config.toml
tie_embeddings = false
beta1 = 0.93
schedule = "wsd"
dataset = "wikipedia_en"
MLP neurons of a small language model. Each row is named by its layer, matrix (gate and up: input weights) and neuron, and shows model dimensions 128-223. Each number is 200 + 40 x the weight over its row's rms, rounded and kept within 0 to 999. A neuron's up and down rows have the sign that makes its largest values positive.
After each neuron's rows, "fires in" lists the words (lower case) most often at its 100 highest values on Wikipedia text that the model never trained on. A number after a token or word is its count.

L9.gate239,238,264,209,205,217,228,170,200,234,233,269,263,205,141,194,163,197,182,169,193,174,137,212,214,253,212,254,214,253,268,112,209,259,192,260,204,246,121,193,212,216,179,196,140,262,233,227,174,272,196,139,207,183,220,176,225,172,170,185,185,208,296,172,204,172,217,251,146,166,232,198,179,242,263,163,172,232,122,190,191,260,227,148,174,198,234,255,210,197,137,235,213,181,198,249,177
L9.up239,215,235,172,212,173,198,141,225,182,189,210,178,228,198,187,196,273,204,146,217,185,157,216,211,254,173,212,182,228,185,260,124,279,219,198,167,170,153,266,135,294,144,178,239,209,171,253,242,259,121,220,158,71,203,262,242,172,183,173,180,267,187,208,160,208,178,219,193,135,246,200,224,194,195,191,223,225,266,174,259,189,213,226,225,247,160,180,194,232,138,281,224,181,180,208,199
fires in: "the" 72

L4.gate374,277,218,211,211,172,214,224,140,171,140,281,177,216,183,194,299,166,232,147,210,219,208,163,249,213,215,210,217,174,182,197,199,268,244,207,238,152,133,227,262,204,216,246,248,248,200,209,182,164,106,127,137,132,190,140,148,284,177,176,200,267,152,166,206,193,229,230,156,193,183,205,213,236,277,167,217,156,223,195,266,246,160,190,249,159,185,169,211,228,186,194,200,251,203,113,211
L4.up374,160,275,230,183,169,179,240,175,181,251,185,237,165,238,144,196,116,196,212,233,169,178,198,171,233,221,184,179,192,248,197,127,172,281,210,200,219,187,221,242,177,141,199,216,197,180,214,226,102,246,163,197,192,208,238,153,195,249,155,235,178,187,216,209,219,212,189,137,175,162,207,228,251,213,226,133,230,129,165,259,208,97,171,189,176,148,211,169,219,151,232,178,203,191,190,195
fires in: "released" 20, "known" 17, "release" 16, "international" 15

L5.gate480,255,157,104,254,197,200,227,203,164,236,168,235,167,130,167,175,195,259,291,127,175,198,222,197,234,221,164,159,188,211,168,246,253,209,204,221,193,159,185,244,229,245,211,186,184,246,209,151,100,258,204,195,198,211,218,275,220,119,184,196,230,192,175,149,169,208,230,143,133,145,178,256,219,168,117,215,231,198,234,196,233,231,202,191,231,167,200,214,164,254,251,117,176,180,169,187
L5.up480,215,199,151,112,194,155,175,193,195,242,182,164,225,187,185,132,122,159,230,231,204,251,174,270,168,132,202,240,199,192,115,206,254,210,183,184,153,244,169,294,241,189,248,204,211,140,135,226,168,190,194,164,238,282,215,199,223,203,191,182,188,162,195,161,103,154,202,228,116,260,186,243,200,203,239,185,200,212,133,181,178,235,128,180,242,235,181,191,169,216,201,276,199,177,166,166
fires in: "such" 27, "known" 22, "school" 20, "through" 4

L8.gate424,183,220,175,292,236,203,192,196,192,253,292,266,207,214,187,108,153,197,208,166,191,195,145,166,203,294,180,162,134,148,220,171,201,116,140,183,218,195,198,216,108,119,191,159,199,165,168,197,246,228,232,138,194,206,237,256,214,163,253,227,210,162,206,187,170,171,162,94,202,192,238,171,166,156,163,178,259,217,225,218,165,185,168,249,230,219,245,192,261,116,266,170,221,181,160,187
L8.up424,216,228,180,137,158,233,211,202,207,224,290,179,130,251,223,197,177,240,205,204,171,248,261,135,165,242,232,92,191,156,173,176,171,187,113,199,189,179,189,119,226,185,239,180,164,160,152,192,261,171,206,159,207,184,184,227,215,190,221,220,139,186,171,207,277,217,250,249,257,192,194,142,224,198,355,147,219,207,159,211,166,192,195,192,288,160,199,182,258,287,248,217,185,198,289,186
fires in: "from" 42, "of" 18, "morgan" 7, "between" 4

L5.gate329,253,202,195,163,159,162,169,108,258,168,241,165,279,197,183,256,181,180,256,176,200,251,266,158,187,183,247,187,149,241,216,265,158,228,174,175,157,222,279,206,190,160,245,207,253,215,229,225,175,249,148,169,235,238,185,209,199,215,142,323,178,245,192,202,236,183,175,208,233,201,158,194,171,245,238,213,157,188,193,190,287,216,197,152,245,126,263,112,216,219,203,123,228,210,331,246
L5.up329,248,203,158,188,267,221,231,203,103,202,219,197,162,176,214,249,202,225,207,182,147,240,217,223,216,240,208,195,181,164,235,198,152,174,262,212,198,188,226,173,254,101,233,214,175,223,201,180,123,228,212,155,227,223,229,206,134,152,221,259,213,259,186,207,198,163,134,201,206,124,94,141,192,189,213,215,151,235,153,201,237,218,275,248,200,177,181,198,187,156,140,105,266,151,168,253
fires in: "awards" 13, "records" 12, "record" 11, "round" 11, "award" 8

L8.gate74,203,230,258,251,184,183,190,186,203,284,218,181,193,193,183,146,141,185,238,183,201,178,203,232,209,185,191,209,220,230,246,237,250,240,206,237,214,179,210,254,195,194,226,185,231,192,228,213,270,211,216,237,204,166,126,211,187,231,243,213,150,165,171,256,214,218,184,144,206,206,174,226,221,116,234,247,154,187,177,167,207,119,221,200,281,154,198,228,227,232,204,240,225,203,301,122
L8.up74,153,200,187,180,178,133,237,130,217,207,158,167,186,206,196,168,184,170,218,115,141,224,105,239,221,201,151,133,141,192,181,151,224,191,175,356,164,224,298,209,182,181,129,239,248,190,230,204,165,190,248,203,200,130,176,191,237,179,201,218,257,272,186,202,209,179,156,224,123,180,227,143,214,219,241,233,185,167,206,171,242,140,278,169,170,202,117,243,244,203,177,258,218,225,183,133
fires in: "album" 17, "since" 12, "released" 11, "release" 10, "of" 8

L13.gate351,250,254,158,257,157,180,149,219,205,236,190,177,203,190,224,136,183,232,196,151,233,200,266,206,143,257,255,167,142,264,182,263,217,208,164,161,150,185,218,209,200,181,220,197,244,196,252,200,117,207,215,186,194,218,223,245,255,243,191,188,183,205,202,243,259,167,196,255,137,194,194,160,183,194,163,135,241,219,222,159,193,154,147,231,168,247,204,227,185,254,211,174,166,187,235,229
L13.up351,148,257,221,180,226,206,201,157,190,137,213,222,191,208,227,104,153,166,191,213,212,145,117,251,237,240,216,158,197,189,188,201,262,166,268,255,173,198,266,173,203,247,172,118,124,197,263,205,198,219,193,173,211,187,216,244,148,179,146,167,322,186,236,192,214,176,199,217,191,216,221,107,107,202,206,195,176,138,108,148,244,148,155,189,230,202,158,211,152,189,184,216,212,223,201,140
fires in: "with" 32, "is" 18, "was" 15, "at" 4, "as" 4

L13.gate699,218,190,236,164,215,240,215,221,244,202,228,149,199,151,212,174,242,207,141,166,190,184,270,189,201,181,184,278,157,202,214,216,173,168,192,208,227,145,188,187,144,173,182,163,216,195,139,217,152,182,207,193,245,223,116,157,213,220,221,243,190,155,187,219,156,225,225,206,190,244,169,249,172,229,164,211,196,183,202,219,261,104,183,275,237,239,252,241,204,143,218,162,150,135,271,197
L13.up699,221,108,126,215,236,199,180,270,165,224,193,196,228,218,285,170,261,220,203,113,174,189,211,196,218,234,152,241,131,144,219,213,253,210,184,231,178,158,198,234,218,161,231,155,183,169,204,132,227,295,298,171,162,111,196,187,275,190,152,139,260,238,146,222,160,212,258,176,187,190,215,259,191,253,172,178,222,190,197,165,183,238,170,202,178,242,84,266,211,231,234,139,196,200,170,153
fires in: "years" 34, "year" 12, "modern" 4

L7.gate556,179,154,274,205,194,150,189,190,219,237,204,171,222,82,214,227,197,230,237,158,168,199,205,206,167,130,145,161,196,269,202,167,198,141,159,207,203,194,109,155,202,253,234,200,182,121,105,214,234,137,235,220,319,269,218,215,185,197,153,122,227,139,187,305,185,151,178,157,208,234,204,210,255,197,218,257,260,162,217,243,117,214,129,164,204,200,301,232,159,257,148,188,225,233,215,218
L7.up556,207,214,230,153,189,191,241,194,298,169,173,186,199,224,182,177,171,248,309,185,223,193,213,202,226,257,161,235,241,102,183,172,241,284,221,193,182,176,188,215,188,200,236,224,185,271,178,245,177,173,190,111,237,158,250,215,175,219,204,177,161,214,206,216,237,154,169,172,217,254,203,187,163,194,259,176,250,187,169,279,209,212,213,218,233,229,230,175,169,173,246,225,147,278,177,219
fires in: "house" 18, "life" 17, "site" 8, "father" 7, "wife" 5

L4.gate71,224,243,148,130,201,190,203,80,202,152,208,218,209,269,171,214,279,230,208,251,197,176,167,221,221,132,217,251,201,213,184,105,232,177,197,129,202,208,189,236,81,224,255,175,223,216,129,237,237,207,192,179,194,225,183,167,285,254,180,154,153,265,200,210,213,208,253,253,231,204,269,113,193,182,268,272,220,208,301,220,214,236,180,270,168,194,218,227,178,196,193,247,226,163,276,241
L4.up71,221,161,183,190,199,165,171,269,169,171,255,233,237,208,218,126,225,202,219,242,127,173,147,186,207,190,161,183,217,177,188,234,195,259,198,173,338,227,183,240,241,252,224,199,160,165,196,239,183,182,174,188,163,150,184,240,239,170,172,210,202,143,145,214,142,123,224,215,251,197,178,77,213,235,245,132,208,236,157,195,228,189,159,147,277,237,218,197,190,167,203,127,221,256,253,212
fires in: "life" 25, "television" 11, "different" 9, "transit" 5, "lift" 5, "telemetry" 4

L13.gate400,176,232,233,191,172,240,197,168,271,160,313,151,194,238,259,176,214,118,245,197,183,193,247,281,200,157,162,185,219,216,231,244,267,245,233,179,146,135,150,207,211,294,180,142,226,191,204,154,229,182,184,258,158,193,203,197,212,175,220,222,265,145,232,206,142,153,103,202,231,226,167,243,164,197,195,242,210,96,168,197,214,198,203,140,184,197,144,215,132,202,181,243,185,165,289,219
L13.up400,166,259,272,194,166,249,179,187,246,217,201,140,141,218,183,238,215,200,166,178,192,193,266,229,155,222,191,141,178,179,191,163,154,263,147,233,205,220,210,233,165,249,270,145,211,209,257,182,181,176,267,208,154,237,228,224,206,211,188,217,151,213,174,247,209,239,163,168,248,134,255,285,188,279,220,189,161,161,246,224,259,152,183,164,224,259,149,267,190,206,137,194,206,237,190,170
fires in: "as" 57

L6.gate443,198,179,143,142,250,230,243,237,224,224,184,224,224,271,167,196,222,177,148,96,183,149,215,178,167,230,178,206,243,263,256,175,234,201,232,273,158,128,224,204,207,256,195,164,167,242,191,175,151,145,216,227,215,261,182,167,285,152,213,299,267,246,141,168,178,210,226,180,216,156,148,178,196,175,298,236,216,183,237,227,191,147,187,183,143,204,155,148,206,206,226,161,175,174,160,159
L6.up443,228,273,223,244,174,229,266,154,229,257,246,194,234,236,256,195,234,198,226,171,185,182,191,142,210,188,234,235,203,233,198,186,251,254,236,238,223,201,222,207,247,138,193,246,297,271,189,223,285,236,147,201,204,180,253,175,238,173,193,154,157,225,231,131,208,190,168,192,235,137,191,207,158,241,162,188,169,191,253,208,183,207,153,208,200,190,190,150,269,227,258,256,191,160,158,206
fires in: "had" 26, "make" 11, "gave" 10, "received" 10, "provide" 7, "video" 7

L5.gate212,200,245,217,194,168,143,224,166,170,258,152,165,219,181,244,257,227,125,189,137,158,192,104,180,215,218,219,161,313,218,186,170,190,217,222,192,230,189,211,218,224,207,238,212,249,139,219,217,242,174,165,175,202,173,153,194,188,185,238,212,279,148,201,155,151,224,243,140,164,244,249,162,111,197,146,220,189,223,208,250,214,126,177,222,200,160,184,192,181,190,146,188,252,223,176,230
L5.up212,235,246,225,222,208,241,201,216,210,175,242,191,186,225,195,161,173,145,198,227,253,200,170,200,229,219,172,172,227,310,216,244,175,201,195,172,143,230,197,165,234,174,175,223,213,235,236,175,174,204,229,213,266,239,276,253,227,186,201,253,186,275,138,178,174,204,231,184,207,214,192,222,139,207,248,151,222,252,161,214,210,250,127,280,81,186,265,263,219,156,170,194,171,127,255,187
fires in: "released" 20, "based" 16, "business" 12, "number" 10, "release" 6, "bernard" 4

L6.gate397,193,168,221,198,200,259,209,167,183,187,133,165,149,214,154,264,280,267,180,219,169,155,262,220,290,220,135,289,189,203,143,190,201,165,221,232,214,209,125,202,133,188,186,245,193,208,194,272,263,175,279,200,255,290,141,197,217,204,185,230,237,203,204,257,214,178,301,221,231,204,152,201,155,195,243,175,306,235,183,252,223,208,213,200,208,227,191,274,171,159,223,226,167,224,188,222
L6.up397,178,156,244,191,219,228,140,179,190,191,233,254,189,175,223,220,190,258,221,192,159,206,254,196,235,206,165,231,188,249,202,206,173,173,248,195,234,190,146,200,237,238,188,183,114,291,160,211,206,214,179,157,200,249,168,100,173,262,153,137,252,241,266,221,202,251,284,224,214,239,177,140,142,182,182,219,154,172,252,221,269,194,273,149,218,194,147,202,170,189,144,268,154,208,132,228
fires in: "career" 49, "character" 7, "eastern" 5, "characters" 4

L7.gate47,224,252,145,189,245,151,285,96,136,202,239,174,218,232,165,198,243,263,190,163,176,232,186,159,222,127,208,238,166,218,170,203,137,179,131,216,148,173,163,227,142,273,181,198,237,160,199,241,211,177,188,220,214,208,242,279,207,235,212,175,136,176,112,209,253,236,176,255,179,266,220,201,197,223,179,226,267,206,198,200,222,200,213,186,199,181,215,204,282,228,221,262,182,159,201,167
L7.up47,220,267,204,229,259,144,243,262,214,217,170,116,146,275,248,214,223,221,142,187,216,194,211,200,207,224,162,219,191,268,249,159,213,244,234,170,250,251,169,185,238,223,202,159,178,224,189,187,205,220,225,247,257,219,242,163,174,234,206,222,182,186,199,258,159,154,275,253,180,268,223,181,222,209,207,176,133,186,224,206,236,258,142,251,267,195,176,217,229,254,252,222,260,219,201,168
fires in: "town" 18, "children" 12, "own" 12, "parents" 7, "charles" 7

L10.gate519,214,229,258,196,258,178,175,149,197,178,336,204,207,128,139,213,207,177,156,160,160,206,189,243,186,243,211,271,214,215,143,170,196,235,218,151,195,200,179,266,247,168,202,201,196,134,219,200,165,255,151,224,275,129,158,259,203,192,151,253,228,179,188,206,176,173,155,185,165,265,245,221,187,180,217,217,200,158,252,236,188,180,122,201,277,218,231,216,209,200,182,253,166,232,277,181
L10.up519,197,150,257,200,225,236,232,220,175,238,142,104,247,198,204,186,224,199,318,194,256,162,135,225,171,166,176,168,208,237,132,130,211,170,210,193,135,171,217,192,257,206,174,242,182,233,150,120,165,242,144,134,264,194,196,219,234,186,256,182,203,289,231,246,184,187,290,134,157,176,238,207,248,255,234,194,142,242,201,158,209,138,211,274,234,205,222,149,247,179,204,253,251,231,226,195
fires in: "between" 32, "together" 9, "where" 6, "how" 5, "been" 4

L6.gate28,179,295,193,119,152,174,300,201,244,208,218,171,186,140,218,225,200,210,167,189,267,184,197,221,223,150,209,224,163,180,242,217,219,172,201,154,173,251,174,170,198,176,134,159,217,228,183,274,186,223,253,224,247,235,196,125,234,168,168,270,209,258,251,248,137,176,236,186,211,324,228,190,245,228,146,166,211,206,216,275,209,233,163,108,255,104,259,215,167,296,172,196,196,177,238,193
L6.up28,186,208,235,133,181,169,204,156,181,228,168,210,190,158,192,228,171,202,191,235,185,222,165,193,201,166,224,183,140,174,137,138,189,161,289,184,227,225,194,191,188,160,191,220,281,154,171,198,224,164,231,152,232,158,229,166,233,174,122,275,214,214,266,143,177,156,204,206,235,202,230,244,200,148,254,182,209,211,164,228,197,190,211,117,208,154,137,190,185,222,142,227,220,216,172,177
fires in: "you" 12, "they" 12, "used" 11, "youth" 10, "use" 6, "eastern" 5

L11.gate668,142,200,158,207,227,216,142,169,142,184,197,169,184,248,206,187,181,239,262,175,248,208,198,217,254,299,168,196,185,170,254,146,211,169,202,243,178,225,204,220,163,182,284,203,226,259,174,187,122,131,123,231,209,215,237,239,191,216,137,186,217,163,218,270,244,185,178,184,198,216,254,214,227,144,161,216,206,157,187,145,193,276,153,213,190,161,167,292,216,205,276,121,247,227,185,246
L11.up668,205,303,195,268,261,178,155,208,103,200,175,272,230,136,220,210,193,141,198,162,262,209,260,147,182,203,207,239,203,191,179,157,211,194,190,245,132,249,229,255,175,167,149,198,196,230,253,232,186,193,276,182,203,243,255,200,219,180,233,195,242,251,220,246,201,132,174,209,188,214,196,153,261,205,202,220,149,222,147,180,215,281,176,195,275,237,283,200,269,182,257,186,206,207,222,229
fires in: "in" 28, "of" 21, "on" 7, "during" 5, "for" 4, "at" 4

L4.gate23,170,261,151,157,157,173,168,163,131,240,223,185,258,244,209,168,214,163,174,220,220,205,232,234,219,139,167,215,204,201,167,242,175,189,145,168,167,238,241,147,105,200,183,176,189,163,140,209,178,227,150,241,197,160,247,136,259,154,216,236,189,191,216,143,265,207,193,172,311,195,156,169,165,221,206,224,246,120,252,242,238,212,213,236,209,215,207,259,172,205,231,223,218,142,173,177
L4.up23,179,197,172,187,195,237,151,245,210,253,201,223,260,221,209,156,202,223,175,252,207,207,187,233,206,136,147,191,236,234,204,232,178,197,158,156,210,231,205,165,188,178,190,207,205,116,149,193,142,135,150,226,119,116,259,154,250,202,187,229,212,189,99,138,227,224,220,184,248,204,123,202,207,306,171,215,234,176,276,247,152,271,190,249,272,232,133,222,125,172,240,215,216,162,167,139
fires in: "when" 25, "where" 19, "gave" 10, "given" 5, "natural" 5

L8.gate534,282,188,223,216,176,227,212,169,175,205,270,142,156,223,194,177,224,264,217,210,171,189,221,235,185,199,243,251,169,261,236,180,206,134,189,208,163,209,228,239,164,259,174,231,194,170,234,204,128,236,205,228,198,240,189,218,229,144,274,203,233,181,200,192,231,168,213,182,164,239,179,152,138,202,141,154,211,240,148,171,167,81,217,232,165,214,247,255,208,255,155,204,180,149,136,219
L8.up534,212,242,180,166,218,192,168,235,176,190,199,169,260,194,128,245,244,243,185,198,130,233,174,199,285,103,245,259,172,207,246,199,222,206,205,227,159,197,145,235,195,209,231,198,189,214,263,193,137,159,169,110,165,151,240,168,213,226,193,158,199,197,217,239,167,215,127,230,245,136,161,220,141,158,200,199,190,220,164,224,271,236,216,204,215,208,138,228,157,200,179,151,235,192,144,193
fires in: "with" 22, "for" 16, "years" 6, "however" 6, "year" 5, "appears" 4

L7.gate64,200,177,71,161,250,192,191,255,277,263,84,156,219,246,225,307,128,199,152,227,195,146,195,173,244,201,232,193,217,174,166,252,199,169,259,234,178,267,183,165,193,178,204,225,221,232,194,173,215,260,150,232,182,192,173,239,167,187,218,217,248,184,209,169,239,167,241,207,184,144,232,198,190,179,213,238,190,239,194,179,165,137,187,230,234,206,248,232,155,286,209,188,171,227,181,208
L7.up64,219,193,134,121,185,177,302,176,208,182,216,195,205,238,308,145,156,146,223,219,164,244,187,163,216,183,178,205,244,228,227,258,282,163,241,246,99,216,174,189,203,244,166,194,150,252,144,237,187,203,102,235,160,221,233,171,285,264,123,201,199,134,58,203,186,163,117,229,143,219,165,222,305,171,204,229,189,190,239,186,161,154,261,203,214,246,145,199,148,211,248,203,149,191,221,163
fires in: "included" 19, "is" 14, "include" 9, "including" 6, "are" 5, "was" 5

L11.gate566,124,244,173,223,251,196,222,191,233,223,244,242,225,187,201,210,181,190,259,189,244,127,213,228,220,189,212,176,169,211,169,201,219,151,174,91,190,218,142,209,170,190,186,235,179,199,190,126,230,153,189,176,182,244,207,231,213,191,195,286,228,210,170,243,236,168,214,199,225,146,197,206,214,188,158,224,191,216,152,170,146,151,203,229,170,222,269,178,208,225,268,234,287,241,152,170
L11.up566,219,149,202,137,261,196,216,133,162,224,235,179,263,250,224,206,206,222,254,208,135,181,218,185,154,218,164,199,281,170,173,143,158,203,249,240,223,157,153,116,227,153,189,269,217,156,234,272,193,102,178,202,264,187,177,238,239,200,154,166,160,209,263,153,227,221,288,176,138,140,223,236,167,166,179,206,135,182,202,185,178,158,224,181,209,182,220,232,194,166,157,170,215,276,180,299
fires in: "in" 40, "of" 17, "to" 10, "for" 6

L4.gate136,218,298,208,190,126,255,190,184,213,139,213,216,194,223,248,264,221,230,252,175,185,238,256,223,179,135,242,228,187,176,219,187,263,173,246,217,174,207,253,182,242,267,181,165,241,228,216,243,253,133,177,216,255,183,210,248,303,171,143,229,220,182,209,135,182,127,239,202,227,171,234,144,160,253,188,203,238,173,204,202,146,159,215,234,218,234,163,307,163,177,220,240,244,157,197,193
L4.up136,174,296,227,200,144,179,235,224,209,227,210,189,192,212,222,196,226,192,263,181,129,200,280,220,206,259,233,256,207,198,216,206,181,211,182,211,256,149,250,164,268,276,235,176,271,212,148,199,188,161,291,199,223,180,272,284,238,241,230,201,197,139,195,191,160,199,179,218,245,257,197,246,124,125,266,191,261,144,217,163,271,221,263,253,223,221,119,206,175,229,175,165,206,231,194,119
fires in: "as" 61, "association" 4, "assembly" 4, "asia" 4, "assad" 4

L12.gate104,201,179,165,148,176,240,159,182,127,264,193,191,158,218,197,200,160,169,229,228,186,193,201,289,222,204,218,168,164,184,186,259,188,267,219,224,194,238,206,198,232,209,217,239,152,171,109,241,120,152,159,138,289,171,202,201,252,216,284,156,164,145,209,198,188,155,184,181,205,195,245,156,211,221,228,205,230,158,146,179,218,201,180,223,228,192,220,204,174,237,260,158,177,169,191,200
L12.up104,139,190,167,173,202,134,162,157,199,236,214,273,214,211,260,234,134,160,226,196,202,182,241,179,184,207,237,272,226,176,240,178,265,171,178,162,173,207,179,167,208,194,215,182,143,252,245,213,216,95,158,221,189,186,234,198,183,153,233,200,202,232,193,233,202,210,203,259,128,195,257,203,259,192,180,123,205,133,254,176,233,164,171,239,161,166,132,162,215,288,224,177,126,157,240,190
fires in: "including" 22, "include" 12, "included" 11, "such" 6, "includes" 6

L6.gate389,143,191,183,189,275,197,169,222,179,190,194,205,170,184,202,160,179,186,178,161,222,176,204,232,253,207,188,193,227,212,198,245,201,202,172,225,229,178,217,133,185,216,226,175,226,202,237,198,214,120,216,128,210,234,295,276,206,146,157,197,220,135,202,149,173,155,248,156,193,176,146,214,137,159,197,178,222,199,270,188,152,209,211,249,187,123,269,159,205,204,236,125,165,219,238,195
L6.up389,197,235,221,174,189,237,168,211,227,177,190,267,261,233,225,229,179,267,280,217,193,170,289,255,209,164,307,198,255,171,263,144,191,167,240,275,205,210,179,210,210,123,230,284,190,262,275,228,179,207,198,240,266,173,204,196,257,143,229,170,290,197,187,122,226,190,150,193,217,204,260,215,181,165,87,152,220,176,195,140,243,166,135,188,162,181,195,203,287,202,168,162,194,239,174,200
fires in: "during" 23, "gave" 10, "received" 7, "served" 6, "taking" 4

L4.gate611,206,231,183,140,168,170,227,82,110,264,215,169,194,225,144,195,252,191,240,238,212,168,199,235,254,202,243,291,231,233,230,214,185,130,187,208,134,259,238,247,193,206,270,222,245,214,187,146,210,203,213,212,162,168,160,232,222,208,220,230,168,169,235,163,235,209,137,174,193,235,202,230,228,124,181,187,241,172,215,201,175,144,254,236,206,219,266,147,195,199,332,153,239,212,249,155
L4.up611,171,256,149,231,176,190,180,179,261,245,136,151,176,217,187,169,192,186,259,258,197,224,170,214,200,271,192,201,229,249,137,221,202,128,121,209,134,228,171,204,182,263,217,187,263,216,250,132,101,206,163,160,140,140,246,286,238,171,203,246,181,207,174,173,228,280,201,151,278,182,232,192,243,231,237,208,219,205,192,203,155,222,218,154,169,155,130,177,309,150,212,169,177,218,214,146
fires in: "when" 33, "where" 23, "republican" 9, "published" 5, "republic" 4

L15.gate689,128,210,212,205,170,135,258,195,160,181,230,250,202,214,171,234,209,176,169,238,230,122,196,280,168,253,221,172,216,193,177,253,125,302,210,198,251,114,181,176,230,287,232,267,286,194,177,215,188,151,178,188,228,243,216,179,234,262,241,169,208,197,177,229,240,137,180,231,94,190,269,158,186,164,133,217,233,130,190,276,248,168,196,261,215,145,213,188,219,180,166,186,138,224,218,225
L15.up689,152,276,235,133,167,216,233,240,244,203,133,201,198,203,194,160,182,229,237,287,231,183,116,211,146,218,167,176,220,141,126,214,221,194,233,201,149,215,247,195,134,202,289,231,218,204,130,152,235,230,113,171,225,217,216,171,200,167,182,276,217,120,221,237,196,159,240,215,246,231,207,253,211,192,186,180,155,237,108,273,216,153,253,201,208,226,164,168,209,261,205,256,179,182,216,291
fires in: "been" 29, "between" 22, "written" 9, "known" 7

L11.gate221,220,213,152,185,222,210,280,234,181,159,259,269,261,175,137,132,153,174,203,191,186,240,153,201,216,259,239,143,205,130,179,174,226,205,155,131,204,200,135,204,223,210,193,155,168,166,130,192,222,123,184,170,237,165,191,148,216,238,206,194,189,157,180,234,209,192,174,164,216,161,153,161,184,188,298,156,154,181,248,137,252,192,262,215,179,229,215,140,249,186,281,153,308,237,218,147
L11.up221,272,232,189,164,229,200,235,217,138,183,209,190,239,311,206,147,167,247,177,113,184,151,187,178,179,175,182,243,192,208,247,227,201,183,183,229,189,201,233,199,246,179,225,230,134,227,281,224,267,244,247,228,245,182,168,183,158,209,203,184,191,148,236,153,177,163,267,241,238,174,208,207,184,182,252,207,208,154,215,176,260,147,238,245,219,217,204,203,195,202,156,129,148,158,133,239
fires in: "of" 25, "in" 24, "to" 20, "towards" 6, "from" 4

L15.gate469,164,249,143,216,205,189,177,171,192,129,200,166,241,180,227,183,244,150,265,265,156,140,185,207,276,269,164,249,122,198,196,175,201,168,228,279,222,245,195,210,246,266,259,160,246,207,243,223,191,191,248,228,203,187,239,213,260,208,173,203,206,165,254,197,216,216,193,213,216,201,193,238,186,163,150,112,156,188,125,244,219,183,205,225,259,149,181,265,178,200,189,211,216,211,278,171
L15.up469,171,214,236,139,235,127,241,227,227,152,223,230,227,248,223,146,128,136,207,200,190,195,239,215,168,187,180,141,193,203,281,193,174,159,194,252,207,207,173,133,186,132,268,136,194,217,275,207,143,169,208,124,243,238,208,258,184,201,170,161,298,147,296,103,185,237,208,209,238,150,157,265,285,227,241,203,227,243,193,162,298,185,78,191,213,214,164,182,268,240,223,127,168,226,184,224
fires in: "of" 40, "at" 27, "attack" 6

L13.gate564,211,273,241,203,245,188,201,200,223,153,314,197,177,201,200,243,140,243,241,197,245,225,156,239,228,302,171,178,203,213,235,161,205,169,241,230,191,231,217,211,156,198,233,201,142,201,211,198,194,188,206,205,224,146,245,189,225,206,193,180,181,247,148,207,172,164,130,169,242,221,201,284,141,183,199,160,176,253,156,140,208,214,219,275,242,149,180,265,196,157,238,200,222,204,224,206
L13.up564,171,275,214,188,254,208,221,190,217,261,232,219,225,252,217,187,94,148,225,277,170,203,191,230,170,217,243,158,235,127,176,179,203,244,169,210,214,257,155,174,100,213,194,173,311,143,136,200,131,260,184,223,190,172,172,152,181,235,206,96,201,248,206,272,252,179,185,188,194,196,207,189,169,221,294,206,155,171,208,109,217,252,190,118,206,196,115,209,263,262,255,249,251,281,190,181
fires in: "of" 51, "john" 13, "by" 4

L5.gate681,182,230,181,116,264,234,177,209,158,237,165,258,235,235,247,212,245,259,240,224,172,231,195,204,187,171,159,228,221,192,195,192,152,200,251,196,251,138,182,78,161,151,244,222,214,297,195,214,232,161,132,133,181,223,189,216,187,251,201,158,176,214,147,140,234,216,115,117,150,159,175,227,181,174,207,141,266,197,203,167,252,210,167,169,199,184,187,193,242,186,260,251,116,169,161,234
L5.up681,215,275,160,254,171,204,274,187,144,239,207,179,214,192,191,246,309,241,108,180,191,187,168,175,251,229,195,204,245,218,234,140,208,140,189,211,229,122,92,214,226,121,209,295,212,191,196,250,160,159,206,207,183,185,214,257,201,258,224,199,200,220,229,175,224,190,246,204,222,148,200,234,282,206,231,140,231,211,254,230,213,187,222,207,251,226,193,225,265,230,256,213,176,112,139,207
fires in: "the" 52, "known" 11, "show" 5

L12.gate539,177,98,228,139,195,190,209,215,185,183,236,214,137,190,123,207,223,189,261,208,236,243,197,288,249,188,257,242,159,248,216,213,170,190,211,207,157,211,199,243,195,234,259,207,126,222,173,230,222,204,125,199,221,217,176,221,187,217,213,196,195,140,247,223,231,152,188,160,211,232,155,231,195,118,236,191,223,164,298,175,182,183,237,199,222,183,218,152,121,257,262,173,188,180,188,224
L12.up539,213,164,215,175,159,167,211,184,166,215,201,166,152,141,211,216,217,162,263,229,197,145,218,241,160,191,172,260,235,203,256,251,137,175,225,246,204,219,216,194,220,155,237,242,174,183,210,133,212,167,213,160,202,174,238,182,243,207,167,191,167,137,220,232,285,222,162,262,184,132,168,196,228,178,200,271,201,95,179,242,218,200,229,212,219,216,259,235,278,155,269,189,133,247,222,165
fires in: "included" 14, "include" 12, "like" 10, "such" 7, "sequence" 4, "includes" 4